config = dict(
    d_model=320,
    rope_fraction=1.0,
    qk_norm=False,
    init='trunc',
    grad_clip=0.5,
    decay_shape='linear',
    steps=6865,
)
MLP neurons of a small language model. Each row is named by its layer, matrix (down: output weights) and neuron, and shows model dimensions 64-159. Each number is 500 + 25 x the weight over its row's rms, rounded and kept within 0 to 999. Numbers have three digits each.
A block is one neuron, or neurons of one layer that tend to fire together. After each block is what it responds to, as a language model described it from the Wikipedia text at the highest values.

L14.down98:462452487468460517500553447512435494501513510512483505509515495496518495486499493472529532508487499530522513529492479518500468529502509479508501524509506504529492500526456464505457520528521469499495520469461516504500517503484512511479534542498483501482484519496497546503509524469487544522
Short word-piece tokens in the middle of a longer word split into pieces, such as legis-l-ative, cond-ol-ences, cons-um-ers; also "where" after a comma and "==" heading marks.

L4.down491:435533503477526489458478493498495498544491554494478534501518496501517457529505523500460486486487520489509518551481505484495501501497493523467541453483527506495481459495495487436509500522493505510523468512538492548508543499483508469465489506514465526548546506443519494524526496481498527477
L4.down501:510506503467527456501519506480484492490509473537505475538543508516493514480517489519503446506479452486541490474473472525533513502541549518487492482496522507487527461510480496486477482475460481491516478505508473463525513501461467523527515552506463500467498489536525512475515442510473510497
L4.down904:490524489456457478491497534516522506488503479536536429503477498539482498492486460483489496535465489499498506472527487473503539509515493489535487492475513518490533508501491484505508491514562476513503489504478472521458458470532490490495518493491504488472526450510486495455509517476462543497
L4.down1278:456494485516523544476495494465494524498560473505510460492500531473520500536527440469484487506528498522541464494516495501526492503497510528495490413486520501466471477508487479512510494493517519490492495471511459520524551452494480457518491506468487484519537504489500469459511450523507553485
Single letters or short pieces inside words split into several tokens, above all u after a consonant (M-u-ch, tr-u-th, res-u-pply) and ed after consider.

L16.down208:481462501494458499508542520488502498505514506511462519505513526490481523491531488520545494504512517509475488476435486480491470515492479463525460497533497499553567448488510495510476513466496504513541501509478466513504525508483479470517511540527471505522471522543482542510452535527473493495
L16.down368:460463497493539509478513545486528542514532481504474493467503506483499493488492483530510466520467500530505458509462538540497432549504529441473500542486486477522544470496527540494518487518535552528479513507467470500526519487512500503550504536472491494544485517539505528509498444463528497521
L16.down413:511469511518505475522507522530473464519472494540546466489558502512478420503527532490476529521537492487492512486498503468479532469498501483511484472474496513512501535514535533491426464521503499525494448513505474525497504493519471493513504506476504496525495538511449476509468493496452581513
L16.down447:509531479529545518501492478508482504538470485522468534488523514497528453506538465541497427529498534470498531515511447533514488485498516511445481484454529492471471516474489505530494528504519482486520516480488467487470502475483482549528498502464506463508507549497486476513499491490507488529
L16.down474:504533488474543526494497490518518491502514487437513491518515504535484478533471507540491505523509501511469466535517448457481501548512474525500476497533522484479507483569501490500501468509512442508451504491509516568530511535478464471480547477499518500487542486485505500487503545491492503443
L16.down634:502529518476501526494496486496525542481412505480522525529482489519517515520493516549516481517488470494550444488474497475485488452535489492475526513486489512506503534474491498498538504502534497486421542505514502482523498487470480537471519478537498499525461499501494518507508521495460495504
L16.down702:491481471442471469482525484515510448507502495514549514536510503483509517496505536494456532547495485487486496498513492470474551455492562527503483513516490483544488520492457509474537493565491473510491516551495546475498505497537520522510483508506521525508504506517538493520509481506480478551
L16.down785:493454502506526460503536505511520494495525507487520532542486486503534475520509491481470527534519515499481513506485484440494517456513505542507522511465498535482494513492467472535504544522484514530491502541535499486517486416546543529497482545467516510499509480540551471476520508486478496490
L16.down820:519475512516508539486513494551487525489483562519477488479506524447504524514519486507485553529520524532497445510484508500500493485492535485475493495508492479528466510524528513540482510522474542487491474481499494502507512455461499484518504474459454498516533496498515492505506478477480492498
L16.down945:497480509508495477466509525492492508460477495506480514515488523418459506464533477515510516470517506496524515487530485522492592514498526527497490511499534541520478510514485482515484498490506471491493538504519476474461530520506475461492469513515518496495497477466469518488517462456469508527
L16.down966:512522502491482544496485534485502488466489498498542501515502480483473454475494497489480485534533486528479492536473490508455493551468513477464486488517477515473491479509544526509462480516468515526501476521553490510496496599483476455490500487501455518502535460566458544495504499476487512487
L16.down991:475532464489496499501452510515493448481542514504505490503447516533511466504506481472492492529505495481520518466528450534493514510491531498486499463492557503477524505488511514478495520484484506483439446499508541513522491501531535451514523494466470533502520517551529464504505516499509526487
L16.down1075:448518503490497501503543505504472499511514470509473480492505518498496503498482557503486490505500482491492512485464512524488459513491468475501510517533503483456496498546457516483493493480467535488456472545502488500514496492466520449522489491528441500484476504444478498502521508493537518480
L16.down1079:474540511472520509463475461520479526521493517521522462541535490540485492478494507508474501492511450520467525461498511514474519486486509512481470432513475536494491498543545509521478496502485486457502526527483493485509508532477480528514495543470481489478484497493509502516536535486534489497
L16.down1124:497524493512471511531536528533480502512502517499524476488506486522491482519531498505538559491519495499506477480498500488522496478458515475521503496513485520528496509474471503510498511497544487508499498521492496452506488533546488511517520505508491519493475519519491484487471458535514501517
L16.down1273:482533471441503516499497486487509520488486498492543521416470489469506513501508494510451546523495495512515502515472497504477512489513489535494527517547510506528476516503476534469574453539496521460473518454533487540471481478508484500507498516514489490524528446521471482506503517533495491491
Short word-piece fragments inside a longer word, right after a prefix piece like re-, con-, dis-, such as re·g·ard, confir·m·ed, res·tor·ed.

L16.down73:509528527499537532528494491495500492501476530445486444485511490549467509494528456544530533478510493516499545468557508535465501488477486496544509478513478524496494499493507520488481529495455485497503515506499508535493507452436505515482525488536512535487512461484503468469480517478524460492
L16.down203:495494521489500546510449511551477524504500537504520526483496490482495543496473536503522491533479492517514488499460498514517509476510510487531510500535515469557524516487552551515511410510506522503478514467510516494502499495499479480542488508481515521505485522485492464490497543474525463531
L16.down273:504481482551461495554495480518482515511453501499506581522490479480499524529502550510494499506462512477491466490471515524497477488496487519531511447523465440500502542514512506516509497536524468477500527525500488502505519515497506499533474507500509521484502508459512524496499488476470534474
L16.down306:488519498487488514459546476513518486497472506458486500442516482475536546503524467488540492526475489502469482480510515548515552487461495549528503495451486519533493456544512490456515499529533474487507509446452517499487492516483511487501561472558518529524545503452504500493526461459499506512
L16.down637:460530511526474520489503502543515467503453445505507559511496475470503492498482498478474522523509497498543487482494482517476511476488498527486519541487535520518465503494508483501475494497516459487490488514527517505468445516511510480451513512501525551476494517522570480500496470511506496475
L16.down753:457508509529500502508499470490523462476471515498506484456490462528541474509558528475476528493474529518483525509505528497543497504504453462550482489520439522510520504508566507531521530455499518567522504516548501471516529510483490448525514529486496523495532509510483506460523507437496506506
L16.down777:470500489551529485453517460490502497531512482500540478512493540533510496525468456494535527503477485515460519478505477511509512459505481494498497514471511481494519468510501480513548525502490510502514518468524551516484564510475489492491499460498511502494480500522468496515501530487535500470
L16.down786:508537527503476499450502547459488515468509493478486499489473475478534448445481489486453536455491523549461523517491484490514505503522496476469484524508545499491491514511495525497468487495439497537554503478487484481474481503481543483528522514520475475528487463476492496514481494461467520474
L16.down796:476478500519556494509500547460523474547521464450532530455546504503491472506471453481526458492523518527540500500516494490479477532523481508479466521481516531507490441483533511457465497492508500493513520508531495496499524505496516441524481487468493490469482532523517513499507527518501505471
L16.down860:561484492488527529502495519482517470517509469506493474463485528535493493516517524543494529473520518537491516515516472476522487492493487509488525506490480520486488499523478492463480492501491510497516488512433458468477495453548484529510540484508501521512499444451484486525479509514517473529
L16.down959:478488508513509483493464494522453514507492504463476465532454473481480461505530490541531521492545523506514535518511440516547483475490521516492506501496485468522519524534488492550508491523452516472511525470525512497509485546475531461525469466462479498545514494470554556493469486524516514573
L16.down986:483512488506460517486492487469527532521481515490503500480496471490480498510500516513512494486507509445538467508510522507500502449519535498531504498459460526486487485497507477465490514469475535518503499515527547487511498510533500499452478460525465504497456484496428514519500474517530505536
L16.down1016:514513519478519516494488482490479495506508499493502524458492487521499513506457495539463487492503534514483498498511530463509504507503521534537500540518462471482471510527474475482491517494499520503517457490510498468463456479536473453473477472505470495487469451527521471515560468502482541517
L16.down1050:491454489506508539527515482434508498497511516469514530464494503482511489464500515468465510466545497517503474500505508450526535508508474537475503504542491519503492473525492488546482497453542552521484489478510473492481505514438467500420530520448551508467497483487478570513527491497494498515
L16.down1180:496497520504494529541490465483488490511494495520491467509514496464467517504509492485520521492495498454520500479537506532518474467497517510534506507475532485523534489492495534562474535499506472533519426437497539498503473536485490486479481501499467528488520515460525523489511524515485512498
L16.down1250:532547507503498469504460520459495479497516536471472491512504489500484513537519495521471521479492520530486525522514477476502503488495473491531481519483481505496514500440507481501531451478496445512469527506521498491504474484502526468508548502472510507514529485495525462517518510532463493507
Short inner word pieces, mostly n or an, as in Ra-n-k table headers, R-an-cho, an-nexed, an-alysis, plus article " an".

L14.down435:523483546460480492547509531500480506514504519498509488538517476518528511498537486514507511506518485521501474481473492510528473486496518543529494455540500459518555517497535483495509460517511523466549540486510476516527475494445504492543479510515500510490519522460499515508469499502498501469
The article "an" and the word piece "an" inside names and words, e.g. Suz-an-ne, G-an-ja, Orph-an-ed, plus similar pieces like air, ra.

L4.down311:489545496558487504502499514526476485519522501487516525506527519484560524532499474472515489490472483519483526488456495473508518494505543497498544499513480502514461507538513501488554488482514498500495505511523476479452532518536545491482461501528450522473463506492508503540481484476504536467
L4.down977:496471524522459498498480493481496478465529511462477492493491486507444518501469525507497505505501526496514544493562488453511516501521487496499470505497565487501532538485520507460503500473499528529475499523523518500546485487547491472503495491500512512515511481491507466509517469530486552506
L4.down1158:471484517509476502468518508492494506560498491490531548504510549490479490499489485501492485520505491521468470495512501477522488492487475491498459480488517534512497487540549536514510532473467485505501498508487449494535542497475469498490485506520477531486521545516520525486490501455499519504
L4.down1211:509537482507470480564514523477439473499504529480474508505508518488536506529497501450524505525481492503486489495500528509499512505514544484527520485484474469544484551507507454545511479510542486506514488526489489533518518534529512504534464473495535565526522507531498489470488498441510513467
Word-initial pieces like An, A, a, e, often at sentence or table-cell starts, mostly beginning names or article-like words: Angie, Anthony, Anglian, Ajax.